{
  "n_layer": 8,
  "d_model": 256,
  "n_head": 2,
  "n_kv_head": 2,
  "head_dim": 128,
  "d_mlp": 1024,
  "vocab_size": 1024,
  "activation": "relu",
  "norm": "layernorm",
  "norm_place": "pre",
  "norm_eps": 1e-06,
  "positions": "learned",
  "qk_norm": false,
  "attn_scale": 0.0884,
  "bias": "all",
  "tie_embeddings": true,
  "parallel_block": false,
  "init": "uniform",
  "init_std_qkv": 0.0349,
  "init_std_o": 0.0,
  "init_std_up": 0.0349,
  "init_std_down": 0.0,
  "optimizer": "muon_variant",
  "lr": 0.00368,
  "beta1": 0.95,
  "weight_decay": 0.11,
  "lr_head": 0.00989,
  "warmup_steps": 200,
  "schedule": "wsd",
  "decay_fraction": 0.73,
  "decay_shape": "linear",
  "final_lr_fraction": 0.0,
  "batch_tokens": 65536,
  "seq_len": 512,
  "doc_mask": false,
  "z_loss": 0.0001,
  "train_tokens": 413100000,
  "steps": 6304,
  "dataset": "wikipedia_en"
}
MLP neurons of a small language model. Each row is named by its layer, matrix (down: output weights) and neuron, and shows model dimensions 0-95. Each number is 500 + 40 x the weight over its row's rms, rounded and kept within 0 to 999. Numbers have three digits each.
After each neuron's rows is what it responds to, as a language model described it from the Wikipedia text at the highest values.

L5.down617:511491446406431512559533491468475549504484462456427482479431513534500459502474526470499470564470544518441451540445517492527456493496485463488547531491450578534495560531488504472486546504412457500462550501456423488535572535470507483547543534505455396503511580466521508464441418503495448448
Responds to: Spaces, pipes, line breaks and closing parentheses that end or separate cells in flattened wiki tables of numbers, e.g. after "0.05% |", "(+0.2 m/s)", "3.5 mill|ion".

L5.down372:517500486531519473498503488553532512523459465514496471478482479528502475485550456456501463539525494469530528520496556491519561546557536510501529472539483498460524500458495491486442505512505538526438468500496414459452481453535478490451503492503474564581525470497551631471470479532524518479
Responds to: Final word pieces that complete an adjective or determiner before a noun, such as sever-al, larg-est, preserv-ed, Brit-ish, plus "of" after group or number.

L2.down703:529577547484490508568503483555535503482465527502470547554522504479495454397524513429485526470459413529499569450543484506572570463542440550521561540484518485539490530534563486482470534470454583529465545494501532518450484461583553441435462506492476509556534490505530506503517441503480528439
Responds to: Last piece of a word split into fragments, mainly ordinal endings (secon-d, thir-d, fir-st), also compass words (nor-th, sou-th) and oddly split words (S-c-ience).

L2.down745:517532469464481507528479539504381483530487451457545537532474457530516432451506428504468414465488523519430525466486529509520401528525524492485485444530587480456557514478503427474440399598563537556498492483472506565534524563511505479559526516491535612522543552549507498445516483481542495552
Responds to: Sentence-final periods, closing quotes after a period, and newlines right after a period, ending factual statements in Wikipedia prose.

L4.down190:567509486524475515470541498523517521432523464504565525495519527485557515481493369475480473480456454534552521582442539550454563527530524483515519469487517467513558473481525512448476518434507446522458545468550523495491521462494472491414516521514502506537509464472433548502490429447421516572
Responds to: Highly predictable continuations: " of" after nouns (age of, number of), suffix pieces finishing split words (leg-al, org-an, Atlant-ic), infobox colons.

L2.down367:498534529509504534515458530484446473484446458513440514489522477497441437515496476455457506526534557489482516479491520486532521495571519538503523545478457572481507549551511439516460479523523543469471504588495509471541477549438515545484591457517397482499515503578530469470453513549484551535
Responds to: Mainly of or in after nouns like role, Ministry, School, back, tour ("role of manager", "degree in"), plus mid-word endings such as honor-ary, Roy-al, Bl-ack.

L2.down159:533438449475499449427471403497498408479493466442567447507489507448528483468577452484471486538494565450526504444534519482455510505499542501459528532494531522516519448485512525477531532473462568526493520489439570449441517526533530526473508474470573582499485586556494544480484444575558495463
Responds to: Mostly the article a or an after is or was in Wikipedia opening sentences (is a town, was a Mexican), also word pieces after l such as l-and, l-oc.

L4.down441:532511527515501472497482477525599529562513585406512473480523456511487483463523528471576505477473557449460504511487459508545476567441492438525442518562466526555476484554514433571584475433514499505535479563557535534527515500531458525468509459476575471579505543511429488518481493481495466511
Responds to: Final word-piece tokens completing a word split mid-word, such as the er of murder, t of shift, ion of million, c of pregnancy.

L4.down440:456465483528475522544481466478599406536525483475487477450533520434424500493424505552519583487430484503553561473540490484543452499515545568556572545575533584518450520428453468508486502505493479407532457590515555501539471533505521536415421478468536520453567513536460475461466509549490529457
Responds to: Fires on a non-initial fragment inside a number or word split into pieces, e.g. third digit of 224, 530, 1976, or Rom- in Roman, C- in Court.

L4.down638:443516584483493512530491522469497557509488501564517510513520580529482492573448549511512489569541517519526517479480531468544472547497462478472513522562487506563464492416555510410533487507514510517510516539552521531572472432526513453505491560529490454484513481500418482465445484454504471499
Responds to: Single letters or short pieces completing a common word split unusually, such as tw-o, s-h-ort, Bachel-or; occasionally " and" or header "==".

L5.down792:519442526495522483476486506446544457546436487575467442486513502544499476472418524505488446450495484507571509478502535525496426486512523522513520494532496494528542388495523485454491503510539557491500500476449526534531483487531499527472448529503546489411450452452509571473418462534407550507
Responds to: The last digit of multi-digit numbers in stats, infoboxes and tables, e.g. 57'4'/km², 30,05'8', plus word-final pieces like Unit'ed'.

L2.down91:576488515483451495525522472638475439477514509452519506453450478495499457494484485513486521427500494449486491453477581498488545483471481465553491552541465536440440534499496486492496516487471552479501520497509485485495523437545571468452547485545503607497487614472517546565462474540462531461
Responds to: The last digit of a four-digit number, mostly years, right after its first three digits, as in 201-0s, 1943, 2023–2025, 1310 kHz.

L2.down972:547474474509530488453602486479501501525432473492435526544513524525491455554482472427537537473484432481508534445465553517453489482537519576534488512571433552520563514501442506466588474503484519496453488540578492509481569452521465569478450534573451523510547469473497437542507530433493457522
Responds to: Word-final or near-final subword pieces that complete a word split into fragments, such as -or in actor, -an in Republican, -ist in artistry, -ent in accident.

L5.down677:477456512538463585599509514402512467490486470524514499490558489497576519592467528416559453493479527507585422499471515508458490495533476536508551494530470489471463528522555447514486516559511470493577450492512556475382483516509496493546483451503528581492486520404527502488494496553509520521
Responds to: Short subword pieces or digits that continue a word or number already begun, such as en in Piacenza, ov in Czechoslovak, 0 in 2020.

L5.down922:492444446488470523490489460472521516506489484485585470553481488538467441447480465490525456554538476555492537485525516465433487471531517584573477533539551490563533468501482500518481459529508507527483538444460457540511488513498473535482461529463488554542529538576509448584533563454549464452
Responds to: Fires on the full stop that closes a sentence, before a newline or a capitalised next word, as in "the show." and "in Thailand."; weaker on spaces before numbers.

L5.down321:470474524500491531539547517542513470438398446485496514523537536528488534489497459473557599457476424460459425502537554549495579560465554472484504497530585468525544441460500452438542497449529471509522465458537476471525463486472519493529492492483507562537560505502454546438535469628472489519
Responds to: Final pieces that complete a word split oddly across tokens, such as fol-l-owing, hel-l, man-y, bet-ter, 48-0, in ordinary prose.

L5.down219:524469523481493472433518469497467587508477448481510583503513511560529458498540548538568433515450403489461445477457546514512540566447458566462534456505504513521555497546517488519566473439569587502507557546482482481456486553515529534579548537500513447493439455587578459469523471396494544554
Responds to: The leading digit of a year (2 or 1) right after a month name or date, as in June 2018, 9 May 2019, early 1950s; also some mid-word pieces.

L2.down415:509556474500494497479519490420531472508484446533465490562500468513503490540490526489485544552465504519516524482503453542530458532488537518465412544494480526464560463515484529480488481515490524504428476533522504582513443552502411473497539493534630456438515510482477532427521469484509546509
Responds to: The first digit of a multi-digit number after a space, most often 1, 2 or 0, in years, table figures, times, coordinates (e.g. 1964, 2014, 08:22).

L4.down370:526461501478445499474500501485464586517547439544486524477531419513454467454446531549510507546435543510472458402502495476454473490523494501427576449520539510581476462506492488522475521513481506563436476582520487523568519478419505511499462508512570474496542544469518450404522593427500477446
Responds to: First digit of years after in, months or early (2008, 1992, 1961), plus pieces of time words like ear-ly, lat-er, ten-ure.

L4.down744:477475471454517567533550508487393531501442542555523493453528534517515476526468515462506513555552521518498473436531425535496442496447525532434496489506461540541512551530497551542479468508573515464587395524524538483539522491502489519445457529474473481520558595557574492474568436472519510490
Responds to: Final sub-word pieces that finish a word split into fragments, such as -or in Bachelor or author, -her in teacher, -ter in starters or daughter.

L4.down729:530511519457473579499530433558493511497452502462530444554497531461589515487424452455513458478470619506411476473485508475542489492510507532513579502526506550466525513465479526506513571557482509514554485457435558511467509483491459550527488521425550570523517539485481431490525497459485543535
Responds to: Periods, or closing quotes after them, that end a full sentence in Wikipedia prose, often last in a paragraph, as in "in prison." or "before making a deal."

L2.down337:484492488513480455523462594503561531445451547464514481534523483556520600543529459503509468525491536449456451524447515508468532456478459574505580498468546556449554495518473453482478419522476533464541584421552463476486447493464442503479462451495512526488540508450496534458480527543530484514
Responds to: Fires on the first digit after a comma, period or colon inside numbers (264,000; 2.7; 3:05), and on mid-word pieces (Nugent, total, town).